config.toml
n_layer = 11
qk_norm = false
attn_scale = 0.0884
bias = "all"
init_std_up = 0.0217
init_std_down = 0.00463
weight_decay = 0.092
grad_clip = 1.0
warmup_steps = 206
batch_tokens = 65536
MLP neurons of a small language model. Each row is named by its layer, matrix (up: input weights) and neuron, and shows model dimensions 64-159. Each number is 200 + 40 x the weight over its row's rms, rounded and kept within 0 to 999.
A block is one neuron, or neurons of one layer that tend to fire together. Before each block is what it responds to, as a language model described it from the Wikipedia text at the highest values.

Words that open a new subordinate or relative clause, mostly that and which (so that, announced that, works that), sometimes but; also line breaks and headers in tables.
L5.up1549,148,240,201,150,184,246,155,133,223,194,256,162,141,163,234,223,200,178,211,235,271,201,243,241,191,246,147,205,190,146,208,193,248,228,224,266,208,254,190,257,198,175,205,240,243,209,219,171,138,172,280,256,221,169,210,321,198,180,266,250,175,185,182,212,226,197,231,223,302,195,167,254,156,162,264,181,234,133,187,220,172,171,197,161,192,121,229,163,198,232,193,242,211,212,128,226
L5.up1882,189,207,242,106,200,209,238,194,197,214,151,134,170,210,146,173,166,187,156,216,155,221,237,168,192,166,173,288,179,147,175,229,199,235,227,217,195,232,178,226,204,145,200,236,241,181,242,247,200,173,195,178,219,103,289,183,177,193,187,186,165,159,171,190,189,167,200,153,238,108,189,240,218,177,182,229,231,210,146,231,166,183,161,294,244,189,160,262,195,209,147,184,136,221,187,155

Words opening or completing formulaic Wikipedia phrases in bios, infobox lists and headings, such as studied, Location, United States, National, social.
L2.up285,202,174,198,167,185,195,195,221,190,177,107,152,187,240,185,176,187,156,242,271,176,218,96,248,192,187,198,149,245,256,237,259,207,172,283,188,175,254,156,188,270,173,245,160,210,215,193,188,222,192,220,169,226,130,237,171,237,177,203,65,125,170,224,226,196,225,209,171,213,157,278,249,197,192,174,177,274,165,200,233,163,189,167,149,249,167,237,246,171,226,126,165,216,165,125,283
L2.up659,162,162,163,200,177,209,157,210,216,166,136,151,137,233,217,192,154,239,223,283,227,187,145,220,232,203,213,148,146,215,234,206,159,139,258,248,188,165,150,219,186,235,209,157,182,197,205,210,162,186,222,124,194,185,229,181,197,133,212,134,118,187,230,141,155,283,194,275,237,226,293,251,165,271,149,219,333,210,168,289,220,172,197,167,219,208,191,221,190,186,196,157,217,225,143,250
L2.up1749,192,206,173,227,200,243,202,220,182,199,120,154,142,206,159,181,164,154,202,281,179,159,154,184,226,188,194,192,197,244,254,169,169,116,231,172,203,198,216,174,195,232,180,224,229,165,216,219,161,211,211,281,115,83,155,190,240,134,161,84,111,153,154,153,229,275,260,155,148,180,276,247,177,204,200,164,278,223,177,222,192,248,205,174,192,223,255,183,192,242,141,143,251,214,174,282
L2.up1884,200,160,199,177,273,164,197,216,201,197,137,214,161,250,136,221,220,281,275,239,234,252,138,170,218,221,281,174,173,204,276,217,174,169,191,230,202,239,318,241,179,129,166,205,184,163,192,237,171,187,194,246,200,242,212,116,231,181,156,221,203,233,205,211,133,181,197,112,222,242,212,232,216,189,211,219,215,141,178,188,215,170,210,199,230,182,190,252,221,170,167,216,291,216,156,220

Subject pronouns and relatives opening a new clause after a period, comma or semicolon, usually before a verb: It was, it is said, which fled, there were.
L8.up204,171,174,176,178,213,209,208,207,214,150,227,192,235,200,170,137,226,182,153,198,153,243,240,187,230,218,187,240,150,235,209,209,170,94,208,228,220,234,196,188,114,162,155,225,196,233,137,237,227,201,193,220,220,154,233,139,222,180,203,172,176,230,231,202,276,241,231,168,266,183,239,222,240,190,151,225,238,224,194,236,180,209,153,246,233,193,178,152,178,219,207,141,148,163,184,181
L8.up827,139,260,203,153,182,208,257,212,226,170,177,283,188,175,182,211,218,154,186,187,190,192,222,222,152,190,169,201,179,180,179,191,238,232,199,224,217,236,126,193,249,187,147,204,233,166,162,298,208,240,194,255,160,191,176,203,186,212,196,166,209,226,200,213,190,208,247,212,224,260,220,239,211,156,196,202,207,204,222,258,176,199,226,238,238,163,154,178,183,182,177,273,220,204,214,158
L8.up838,179,167,212,186,168,179,202,187,180,220,140,229,161,159,148,192,135,233,153,239,182,217,246,252,155,265,245,279,257,137,184,244,227,222,270,242,247,180,240,177,231,206,232,240,203,150,170,158,158,202,166,198,213,136,170,188,196,175,229,83,167,188,170,274,175,173,203,181,271,203,190,243,181,184,225,148,209,225,214,221,212,193,183,202,249,194,307,175,207,179,228,215,172,226,192,154
L8.up872,241,95,225,102,155,258,236,183,183,152,210,219,201,164,166,178,161,229,184,203,171,181,195,233,169,120,257,284,226,130,192,232,220,237,216,159,213,221,196,192,242,173,206,204,225,202,237,181,210,192,188,192,174,158,166,249,211,196,250,173,207,126,192,214,205,197,231,204,199,227,186,193,129,200,170,263,292,198,187,240,137,232,207,180,198,237,213,193,281,198,236,206,160,200,209,173
L8.up1396,143,179,190,125,192,162,237,168,183,196,204,177,223,175,179,153,191,176,163,236,162,200,228,247,198,207,169,270,202,201,199,195,229,124,221,171,210,189,177,215,194,222,201,226,211,153,224,175,160,253,163,207,213,186,142,217,305,192,188,183,178,230,188,157,184,190,203,152,216,174,210,243,135,130,161,191,209,248,168,231,178,172,249,232,248,233,216,172,208,208,155,180,189,217,161,189
L8.up1549,244,168,185,70,227,217,159,242,125,200,201,174,217,270,222,213,256,190,189,257,257,152,168,236,214,91,241,237,200,191,227,237,184,206,229,143,173,237,217,230,214,155,206,196,269,176,165,257,214,179,272,171,227,149,199,161,261,183,161,263,159,191,125,234,239,108,229,204,249,222,177,180,188,213,160,323,191,156,195,239,212,144,205,174,206,228,171,166,215,139,174,185,235,190,219,219
L8.up1570,126,194,220,158,227,220,194,191,141,183,204,238,175,176,209,174,194,187,185,202,177,217,198,246,229,151,217,211,225,145,172,270,226,208,172,225,179,237,205,262,183,203,246,141,241,237,200,218,164,206,126,189,221,209,193,222,222,182,174,231,208,212,183,233,237,185,196,160,163,220,190,182,267,233,228,148,245,175,141,180,224,140,208,164,325,227,180,261,235,243,234,215,169,194,205,139
L8.up1653,198,135,231,202,209,145,222,211,191,221,217,198,222,255,199,175,206,189,230,252,224,187,250,219,204,156,213,293,158,211,136,206,294,208,200,155,214,257,154,203,214,211,230,161,283,198,264,183,162,212,218,204,154,131,213,201,279,130,191,162,141,151,193,137,208,178,187,188,130,205,175,227,156,222,210,265,199,226,200,217,180,111,163,252,186,181,221,244,210,300,178,252,136,239,274,127

Past participles right after is/was/been/be in passive or descriptive clauses, especially located, born, held, based, before a preposition.
L8.up333,177,215,189,113,163,198,207,159,256,210,195,260,234,181,190,95,164,148,209,229,181,212,148,256,187,196,226,196,109,273,162,244,198,179,251,200,181,216,224,255,167,156,136,168,256,211,174,161,229,186,234,144,190,146,196,233,198,230,182,176,245,222,214,210,159,262,256,213,266,251,267,213,190,206,134,167,298,115,114,248,197,180,193,197,213,260,235,205,160,245,133,192,166,229,164,196
L8.up429,180,212,185,197,175,217,192,205,157,192,220,224,194,185,225,235,250,158,175,274,274,244,187,211,188,188,120,93,199,224,180,177,188,155,194,163,229,202,181,247,228,219,157,234,227,180,205,216,195,261,267,237,167,230,187,286,176,203,219,152,199,215,237,253,176,172,189,237,239,247,285,230,215,178,216,184,160,157,128,244,247,81,244,218,179,233,236,178,187,174,168,205,210,232,207,289
L8.up631,206,248,226,149,241,210,173,105,204,145,234,187,230,209,208,177,172,177,251,172,217,234,202,192,206,157,206,152,264,155,237,167,263,228,232,274,164,234,314,270,285,141,148,168,191,201,197,213,191,146,222,259,136,46,162,289,263,163,134,201,207,144,183,203,161,184,233,168,164,102,174,281,203,166,178,170,242,185,163,216,212,153,267,205,203,143,189,178,175,176,180,224,221,150,190,188
L8.up753,164,194,352,149,178,229,195,216,208,169,232,189,182,152,187,217,150,130,162,181,205,233,218,201,162,177,251,133,177,178,168,261,208,226,197,159,195,219,209,150,232,208,193,118,157,229,137,197,225,178,233,239,135,189,234,224,193,154,165,214,160,205,178,163,208,236,274,237,220,171,210,239,209,244,146,261,201,203,201,212,180,186,236,247,164,217,205,210,200,154,129,150,201,253,170,258
L8.up949,138,185,296,137,132,228,294,164,174,156,194,208,169,276,135,265,204,236,198,233,174,258,253,179,188,162,269,185,119,186,179,205,204,206,232,193,153,262,192,224,277,237,229,216,152,211,201,203,172,142,166,213,158,180,249,212,216,210,150,137,187,227,190,137,198,141,250,228,184,199,193,173,258,249,203,192,170,205,174,250,182,193,182,231,168,159,277,188,231,201,168,196,116,209,226,148
L8.up1047,226,189,186,184,207,204,202,177,200,181,202,148,187,228,136,234,180,109,265,240,181,205,190,146,153,182,109,164,170,187,207,171,235,189,210,181,235,265,238,246,306,228,154,207,196,148,246,227,126,201,250,241,147,170,222,332,292,187,213,244,173,178,207,242,165,158,245,249,233,172,191,228,184,232,189,245,174,156,127,267,119,207,167,147,193,158,241,171,169,220,179,124,172,257,174,221
L8.up1497,173,202,254,164,198,279,232,166,188,228,159,238,198,207,195,164,235,156,128,167,199,207,207,129,188,210,199,196,159,174,176,196,236,213,210,168,115,245,208,272,202,215,143,164,218,91,216,215,159,192,242,164,199,195,202,140,320,157,138,198,176,171,188,159,181,180,206,202,180,165,250,189,169,195,215,197,250,203,213,246,147,108,192,245,144,224,210,181,200,184,132,146,221,204,147,291
L8.up1944,220,231,242,153,244,235,228,125,138,220,159,218,179,158,144,218,257,214,151,225,244,217,170,172,187,133,126,129,179,134,157,194,200,111,192,226,215,218,228,231,226,209,171,185,206,246,196,188,221,192,175,267,121,134,199,250,166,162,175,249,186,161,202,229,205,262,251,238,262,160,255,263,200,231,199,183,249,211,130,232,162,173,203,199,185,238,264,231,272,199,166,202,214,254,201,155

Fires on the comma or hyphen right after a place name, before a larger region, e.g. Orlando, Florida; Cluj-Napoca; Mecklenburg-Schwerin; weaker on in/of nearby.
L8.up38,215,164,149,215,211,203,238,201,156,129,146,243,213,185,188,186,219,178,242,222,158,215,153,174,177,182,136,179,171,206,195,170,228,212,233,232,224,207,227,165,196,183,225,211,183,120,176,250,168,147,262,224,148,173,191,266,156,163,207,180,193,231,288,160,163,247,282,239,184,183,208,228,169,269,217,115,195,161,169,261,195,189,239,254,178,202,183,255,163,209,270,147,177,256,195,151
L8.up359,264,239,144,155,141,133,205,221,241,216,198,193,231,284,203,203,252,226,204,210,206,205,202,184,237,181,232,212,174,134,244,193,155,134,250,291,207,228,228,294,275,233,220,184,111,189,161,162,183,168,216,236,214,124,183,140,144,165,186,181,157,207,170,152,277,219,218,154,182,110,219,171,194,240,252,214,181,211,173,251,123,227,200,251,239,178,193,215,193,164,207,211,216,286,215,226
L8.up589,180,251,228,184,138,208,197,197,112,220,116,202,228,256,157,211,220,217,182,228,215,253,238,197,246,203,138,153,245,163,203,188,236,161,231,235,202,261,236,196,197,178,246,168,153,130,174,241,171,157,192,173,145,245,232,213,157,179,263,191,174,191,231,104,159,207,243,198,189,161,197,235,155,216,214,279,197,176,110,241,180,215,173,203,196,144,209,275,146,241,279,220,193,223,227,174
L8.up792,141,202,259,249,219,158,218,214,230,187,190,170,179,155,176,213,206,176,268,154,221,238,219,229,218,200,108,150,266,227,184,173,249,182,236,135,199,150,211,234,186,149,199,187,154,126,180,273,187,128,245,208,191,209,99,268,131,179,220,231,185,261,172,119,152,192,227,213,266,193,251,311,213,200,242,146,232,152,100,268,218,159,158,203,229,197,201,179,143,234,166,200,207,224,224,160
L8.up959,213,242,144,215,141,248,177,180,116,191,123,233,205,203,196,295,198,165,206,205,177,258,217,207,211,173,106,236,183,149,225,117,216,199,182,220,187,119,180,282,161,209,205,202,240,177,203,128,219,136,222,229,187,113,166,239,174,178,225,212,175,225,252,183,149,248,219,174,221,208,188,153,231,260,205,156,184,209,135,210,155,165,187,217,208,187,193,186,158,218,217,204,187,233,199,185
L8.up1141,227,233,218,199,112,242,146,176,212,201,225,265,266,186,167,164,322,222,169,213,170,203,199,214,247,210,150,154,247,121,158,146,217,225,104,199,340,215,198,199,186,269,115,219,194,130,207,188,222,155,237,187,170,106,136,187,170,188,244,175,207,167,206,172,199,250,236,170,119,200,178,224,98,172,320,191,173,158,185,263,201,237,200,283,224,272,151,171,207,203,238,141,226,196,169,134
L8.up1468,148,152,241,113,146,201,166,190,146,231,163,240,147,214,137,206,198,205,208,249,236,187,203,185,229,122,196,218,218,298,219,196,285,144,209,205,143,216,216,255,152,203,193,148,136,165,190,196,165,193,227,131,150,224,186,120,151,187,161,166,184,246,111,128,156,173,189,201,234,227,219,196,184,128,234,237,246,176,148,251,160,148,222,197,206,156,193,248,243,248,140,165,220,216,180,284
L8.up1977,197,218,161,183,147,177,181,171,182,230,118,245,185,241,167,229,190,179,255,230,157,275,270,236,234,138,161,213,212,297,151,182,206,209,190,125,205,193,175,195,165,205,175,165,147,149,264,209,217,150,256,187,198,235,190,244,158,169,231,182,142,195,209,120,200,215,221,192,158,168,197,225,195,235,179,209,138,185,108,231,197,203,209,248,268,134,184,186,210,199,218,132,228,240,221,257

Main verbs or predicate words right after a subject or auxiliary in encyclopedic prose, such as found, living, maintained and grows; weaker on table pipes and coordinate symbols.
L5.up282,175,208,237,157,226,263,160,102,174,155,246,142,166,247,158,149,155,143,232,223,255,245,164,257,241,200,191,169,216,279,196,287,212,177,166,236,202,262,234,214,162,141,201,169,182,217,211,256,154,203,151,191,102,252,215,128,238,179,196,152,236,220,176,215,175,172,219,199,217,240,210,170,271,183,221,194,206,253,185,225,212,220,237,193,139,111,218,229,192,171,155,201,204,158,183,195
L5.up1054,183,245,256,130,199,229,231,164,180,164,125,185,173,224,134,283,189,220,213,229,267,209,139,176,166,206,204,123,194,172,169,240,193,155,200,226,226,211,283,204,198,121,210,190,136,152,172,248,213,149,254,234,144,226,218,299,224,162,183,215,145,193,173,178,126,189,255,185,209,242,224,188,241,200,153,243,234,170,170,212,237,186,216,234,187,118,206,250,192,234,143,163,185,201,156,271

Hyphens joining compound words (Victoria-class, system-wide, year-old, thirty-nine) and the first closing = of wiki section headings like ==Early life==.
L5.up839,118,196,199,258,142,278,246,215,208,216,231,231,213,186,188,169,211,184,152,196,238,246,220,206,236,109,110,238,232,188,141,192,236,223,217,150,207,230,251,218,184,176,161,199,140,175,256,240,186,179,196,258,190,158,151,200,152,171,185,246,183,268,133,217,145,201,191,178,166,226,275,267,218,206,272,185,205,150,216,251,157,244,216,197,210,171,219,143,223,302,208,258,223,175,202,212
L5.up1563,159,275,240,164,221,197,268,241,168,223,137,247,218,216,133,224,205,193,224,218,297,211,233,209,230,191,167,179,221,213,194,264,294,158,186,180,198,172,272,249,134,191,168,244,133,155,213,233,236,181,221,197,132,131,181,190,208,173,222,187,160,221,197,199,131,179,222,176,196,190,217,222,159,141,159,161,226,196,202,208,301,200,254,206,192,144,194,185,225,173,178,239,185,189,214,279